MLP neurons of a small language model. Each row is named by its layer, matrix (up: input weights) and neuron, and shows model dimensions 186-249. Each number is 128 + 32 x the weight over its row's rms, rounded and kept within 0 to 255.
A block is one neuron, or neurons of one layer that tend to fire together. After each block is what it responds to, as a language model described it from the Wikipedia text at the highest values.

L9.up548 [150 191 118  73 139 154 154 150 191 123 100 131 100 127 169  65 161 116 142  65 149 158 120 132 135  60  59 149 147 120 124 136 163 151 117 137 112 153 144 145 124 108  73 113 128 157 110 125 161 136 114 145 129 106 131  99  81 144 113 114 105 145 100 123]
L9.up587 [141 197 130 153 147 174 119  58  98 109  69 166 157 101 111 113 129 127  85 117 144 115 104 114  93  89 104 138 147 126 109 110 152  93 161  73 102  94 131 116 115 143 142 171 190 140 200 147 137 102 130 129 145  55 112 139 175 132 139 137 120  97  40 106]
L9.up1635 [132 133 132 138 101 114 129 100  86 140 106  56 140 132 137 137 137  92 173  85 155 170 159 117 110  98 114 187 169 158 175 114 158  81 104  37 138 178 131 130 157  58 135 198 161 128 173 144 120  99 139 158  92  68 162  87 120 129 140 141 151  93  88 113]
L9.up1719 [133 188 124 134 152 132 125 142 100 169 147 140 110  91 109 147 165 186  77 133  88  80 123 110 194 150 135 193 147 100 125  97  98 137 104 116 128  92 147 145  98  76 158 120 152 113 113  95  95 143 130  86 115 108 115 110 105 123 115 154  97 100 155 144]
Description: Tokens right before a bare main verb, mostly infinitive "to" and modals or auxiliaries like would, could, began, not, as in "decided to", "would represent".

L2.up405 [ 88 152 126 112 106  75 114 136  86 114  93 135 146 102  94  97 126 134 115 122 145 115 113  35   9 176 124  78 194 135  90 132 148 118  92 131 135 135  88  84 155  71 165 158 133 210 165 124 127 130 130 218 122 114 135 135 171 158 125 126 120  68 127 118]
L2.up1177 [ 94 160 129  77 129 130 145  79 150 146 109 142 131  94 118 130  94  81 154 160 127  94 195  88 101 117 131 104 160 125  91 141 129 178 122 124 100 130 148 177 109 109 101 110 141 119  96 157 133  85 136 165 127 199 117 147  78 203 103 147 115 139 138 130]
Description: Semicolons, commas, colons, closing parentheses and joining words like "or" and "and" that end one clause and open the next, e.g. "civil strife;".

L9.up1612 [146 159 178 105  86 154 128 158 188 171 177 101 114 130 152 114 152  93 106  93  46 112 143 138 144 124 147 147  94 111 129 187 169 135 147 148 155 125 161 103  92 113 180 126 109 138 164 133 125 143 186 113 139 177  73 136  78 135 153 103 139 175 125  94]
L9.up1639 [119 208 143  95  92 127 134 175 130 196  64 163 115  54  73 113 167 140 144 138  93 157  80 127 108 118  77 103 139 175 186 157 111 131 108  99 135 179  79 120 138 106 170 123 117 161 126  79 126 136 152 168  99 106 130  89 152 114 134 106 107 171  99  73]
L9.up1732 [ 98 139 151 142 113 156 117 122 123 147 113  34 142 108 171 125 110 100 128 152 146  83 184 118 133 109 118 140 101 138  92 120 161  87 141  79 122 107 120 117 112 135 123 156 149 134 164 225  98 146 147 124  77 130  97 123  82 136 153 103 151 195 113 127]
L9.up1992 [123 111  92 115  72 113  78 121  66 119 102  98 116 146 149 121 104  80  46 157 163 152 198 111 153 101 151 117 110 195 135 169 189 114 174 163 131 153  93 122 160 156  78 132 116 144 159 152  84 133 131 140  30 106 115 106 113 161 115 109 147 116 148 167]
Description: Commas and closing parentheses or quotes that end a noun phrase or list item mid-sentence, e.g. "the Rotary Club, and", "(2017),", "his family,".

L2.up1 [109 141 117 140 137 184 136 132 123 105 131 153  90 149 125 126  76 101  61 132 106 146  96  98 136 138  86  85 169 122 105 147  84  92 155 158  75  99 170 133  97 170 123 164 157  74 174 155  87  99 102 155 101 157 107 118 107  80 148 154 115 109 168 118]
L2.up1499 [ 96 131 198 125 149 176 148 147 195 151 168 149  95 118 137 145 124 133  76 112 122 137 171  80 101 123 172  94  73 106 115  85 120 172 100 136 139 163 124 147 106 170 117 132 154 120  93 127 113 128 118 195 155 137 121  95 137  66  88 111 159 142 107 121]
Description: Hyphens joining two parts of a compound or range, as in self-aware, well-known, two-story, 187-206, with rare unrelated word tokens.

L9.up20 [ 95  68 208 143 128  94 138  72 173 112 149 115 187 101 128 138 145 141 114 171 190 204  76 108  84 142  71 104 152 103 139 131 172  69 131 128  88 132 127 148  76 144 134 184  85 152 102 157 104 157 180 200  88 150 112 181 137 166 131 128 136 164 150  56]
L9.up1257 [143 112 168 118 136  84 119 121 122 130 135 132 125 160 139 124 156 145 156 105 117 123 129 117 118 174  81 152 218  68 115 108 108  64 139 107 189 149 109  93 109  80 108 110  74 146  82 112 159 162 151 115 162 133 108  77 148 178 196 135 140 152 118 165]
L9.up1410 [ 97 130 124 129 190 145 154 128 165 156  79 167 112 143 165 141 118 108 119 194  99 152 112 153 141 143 126 152 156 109 191 181  78 113 110 169 116 105  74 130 188 100 130 140 160 109 158 145 186 148 119 166 151 159 114  96  82 164 119  82  78 153 108 149]
L9.up1653 [ 84 109 138 114 133 124 158 112 103 148  95 158 137 119  66 184 122 125 164  66 129  97 165 105 219 139  73  76 137 116 139 157 123 111 124 128 137 171 119  83  74  56 149 146 142 130 151 220 111 150 151 124 132 153  75 101 141 101 131 103 157 116 140 118]
Description: Speech and reporting verbs or their endings right after a named subject, often before "that", e.g. noting, suggested, stated, announced, reported; occasional table cells.

L2.up695 [135 178 155 138 164 158 154 157  88 120 155 188 118 160 133 134 132 106 124 114 163 116 158 141  42 111 143  92 103  96 102 104 119  87  55 101 100 167  60 138 157 119 154 158  71 127  95 120 176  87 144 135 149 124 119 125 138  82 141 144 107 157 125 107]
L2.up900 [ 97 108  91 108 117 121  88 124 125 147 173 150 159 118 173 145 128 136 163 153 120  88 163 138 104  84  36  99  69  74 120 137 158 126 106 100 122 113 127 107 209 153 113 131 112 157  67 146 173 114 146 146 104 128 214 122 120  91 120 150 132 118  99  94]
Description: Verb stems, often split before an inflectional suffix, in ordinary prose, e.g. require, indicate(d), protect, eliminat(e), reveal(s), relocat(ed).

L5.up182 [142 161 126 146 111 142 170 176 126 127 131  72 117 117  69  97 125  77  71 165 128 137 146  82 145 135 179 183 133 164 147 123 110  76 143 104 116 162  85  66 142 150  93 105  96 131 169 105 137 121 137 172 113 104  76 120 109 160 106 119 156 175  99 136]
L5.up460 [151 154 178  76 111  86  97 110 132 131 167  95  74  83 157 126 131 120 151 115  87 126 138 116 110  84 117 180 162 140 125 113  91 142 114 109 159 132 140 131 176  80 154 121 146 141 145 179 176 207  53 143 132 177 121 105 102 104 116 115  93  54  57  88]
L5.up546 [ 89 114 127 129 145 147 161 163 115 128 173  86 109 138 155 167 138 180 148 121 144 157 127  80 100 151 149 124 102 133 127 151 137 137 161  83 105 123 151  82  97 113 211 144 101 146 174 121 165 152 156 156 106 130 108 142 179 103  99 106 153 127 127 108]
L5.up588 [ 89 124 140 170  80 203  92 189 152 141 114 104 113 112 137 159 119 110 148 116 126 157 178 140  85 158 107 123 151 198  76 128 131 116  82  77 152 103 112  62 126 157 145  83  89 106 162 140 132 131 102 149 153 134  94  81 124 150 151 144  99 119 114 119]
L5.up802 [115 153 159  94 146 152 155 122 137 112 147 124  89  97 197 195 122  98 120  84 119 143 170  92  81 140 107 185 156 153 133 119 157  92  86 130 149 135 100  94 105 194 133 166 116 137 165 168  93 139 134 161 123 139  96 171  96 171 113 115 146 123  93 114]
L5.up1686 [ 74 139 121 109  83 156 100  86 156 159  90 158  99  82 104  95 140 125 174 124  50 130 111 155 103  67  95 145 151 138  79 163 182  98 121  68 144 165 134 129  75 103 206 118 122 153 192 167 133 124 105 133 119 140 110 127  76 136 149 115 124 108 109 147]
L5.up1835 [ 69 212 143  93  92 116 111 163 165 154 140 115 138 122 127 122 105 134 132  86 105 160 130 174  90 117 106 106 111  96  81 146 156 133  83  81 150 159 140 131 157 123 143 101  76 170 182 120 153 154 110 204  66 157 124  85  83 153 127  99 112 114  72 108]
L5.up2042 [128 147 102 119 120 114 138 114 147 121 111 178 116 160  89 135  89 109 102 195  83 179 121 131  95 157  64 122 116 153 141 140 112 104 156 122 118 129  95 106 106 164 191 147  90 169 163 117 145 107  96 206 146 160 108  77 105 126 133 102 105 143  99 127]
Description: Commas and closing parentheses near the end of a list, typically just before the final and, as in France, India, Peru, Turkey; also "as" in "such as" or "as well as", and "both".

L5.up247 [ 73 143  97 171 119  88  66 128 120 166 110 115 148 141 131 150 150  98 101 154 163 148 146 133 149 112 111  72 121 135 125  91 112 150 112 187 149 162 152 106  93 127 108 107 106 179 156 114 156  82  84 188  64 182 121 124 134 131 153 151 174 111 128 156]
L5.up270 [123  93 114 157 158 113 114 107 154 175 124 114 154 119 152 148  93 135 108 126 112 135 181  46  98 111 177 170 175 100 168 148 106 172 125 199 101 117  87 134 135 101 125 108 139  81 104 128 124 139 110 185 144  72  91 154  89 105  89 133 141  78 133 168]
L5.up276 [208 135 164  75  67 159 128 100 148 137 202 112 115 135 120 165 104 139 143 179 118 117 186  90 114  61 169  97 106 155 150 174 121 146 148 133 111 120 126 132 123  93  72 137 120 147 130  92 107 122 131 124  75 150 136 139 184 120 108 111 208 103  92 149]
L5.up896 [124 125 112 106  82 173 148 148 155 138 148 107 174 154  79 127 122 117 147 161 174 152 152  70  64 136 166 186 195  62  95 103  98 126 205 112 104 154 165 154  83 162 120 139 160 104 134 123 114 115  72 183  94 149  69 110 135  90 101 149 133  70 137 135]
L5.up1021 [ 78 123 147 126 111  60 163 145  55 152 192 122 150 108 114 127 107 159 166 105 147 133 148 103 143 156 138 158 135  51  87 163 135 130 148  65 112 145 119 114 142  97  90 155 174  58 107  61 149 139 129 134 164 132 151 131  68 143 125 156 136 146 170 119]
L5.up1087 [135 163 167  97 173  92 128 125 155 122 125  57 134 127 170 154 156 209 181 166 106 107 180  81 134  56 108 112 148 135 138 158 120 118 127 115  71 183  88 124 138 131 172 169 138 154 100 111 193 161 164 156 104 170 156 141 123  77  81 121 164  95 137 166]
L5.up1370 [147 146 134 148 138 170 167 134 170 152  96 102 125 160  45 126 129  94  92 105  58  86 165 109 108 130 111 108 180 129  89 140 122 187  88 115 154 181 115  95 162  93 161 105 134  81 126 132 166 160  56 110 147 145 158 138 132  86  98 134  93 122  98 134]
L5.up1608 [146  94 134 157 117 144 150  96 155 170 128 169 146 128  80 157 180 182 164  65 130 123  87  62 123  64 129  97 180 166 144 117 144 154  93  94 113 143 178 130 125 131 107  84 179 145  84 145  98  96 130 164 106 143 137  89 121 115 133 130 140 110 109 134]
Description: Function words and word pieces that a fixed construction makes near-certain, such as of after need or intention, have after never or "to", t in couldn't, and hyphens in man-made or COVID-19.

L5.up3 [112 150 164 110  88  81 144 152 106 163 134 114 172 128 186  95 147 112 139 121 163 121 156 102 101 111 118  65 156  71  96 155 202 100 106 148 161 108 118 103 129  95 114 128  97 112  87 131  84 100 140 134 101 144 100  98 161 169 130 119 100 100 151 159]
L5.up106 [161 148 157 140  94 167 191 123 192 132 121 112 150 121 144 157  84 124 133 108 142 131 169 110  79 142 143 113 103  93 104 127 185 154  98 158  87 110  80 101 163 137 121 170 140 129 104 177  79 103 153  42  92 168  78 115 104 125 157 166 159 156 124 138]
L5.up418 [ 99  70 121 168  92 144 140 203 109 183 100  96 170 115 158 152 129 173 140 141 105 102 192 138 123 102 117 104 175  69 127 123 101 124 130 160 140 117  64 112 148 107 120 109 101 135  88 113 155 143 115  82 155  84 133  64 116 138 161 126  98 137  71  93]
L5.up760 [177 118 121 155 127 137 103 101 119 153 122 142 114 185 129  97 112 124 171 168 127 150 169 170 150 140 103 177 152 127  55 152 176 116 101  83 172 186 109 145 122  38 128  92 125 142  97  80  75 116 124 132 168  98 107  98 109 128 120 160  86 130 127 114]
L5.up964 [202 182 124 117 117 133 146 139 132 143 138 130 170  86 167 158 142 163 130  91 121  91 159 129 113 105 112 121 153  58 100 121 164 111  49 165 135 148 129 137 181  68 139 130 108 126 108 142 125 117 169 119 113 146 108 137 126 166 198 135 182 138 105 155]
L5.up1304 [ 66 161 129  88 179  71 120 133 143 188 108 132  81 127 151 108 152 130 115 150  98 167 156 103 155 139 100 115 150 137 119 103 188 133 161 157  63 129 119 159 143 103 168 123  85 114  98  92 169 112 145  92 126  65 111 135 117 160 120 144  98 157 133  94]
L5.up1430 [192  80  92 148 144 142  93 124  94 188 128 110 134  93 168 186 142 168 116 146 122 146 200 128  93 132 167 118 151  45  53  82 139 170  91 123 171 154 139  76 166 126 115 139 135 154  96  82 114 157 165  82 142 114 102 112 130 128 113 173 135 135 111 166]
L5.up1727 [116 122  64 145  96 143 162 180 145  98 155 136 142 125 154  76 102 158 137 122  37 127 132  91  85 122 105 109 135 125  90 161 117 134  98 128 110 104 187 150 128  90  82 152 143 111 140  98 119 164 112  97 123 110  83 161 160 203 108 126  98 134  32 138]
Description: Tense or agreement endings (-ed, -s, -d) finishing the main verb right after its subject, e.g. commented, ruled, brings, reported.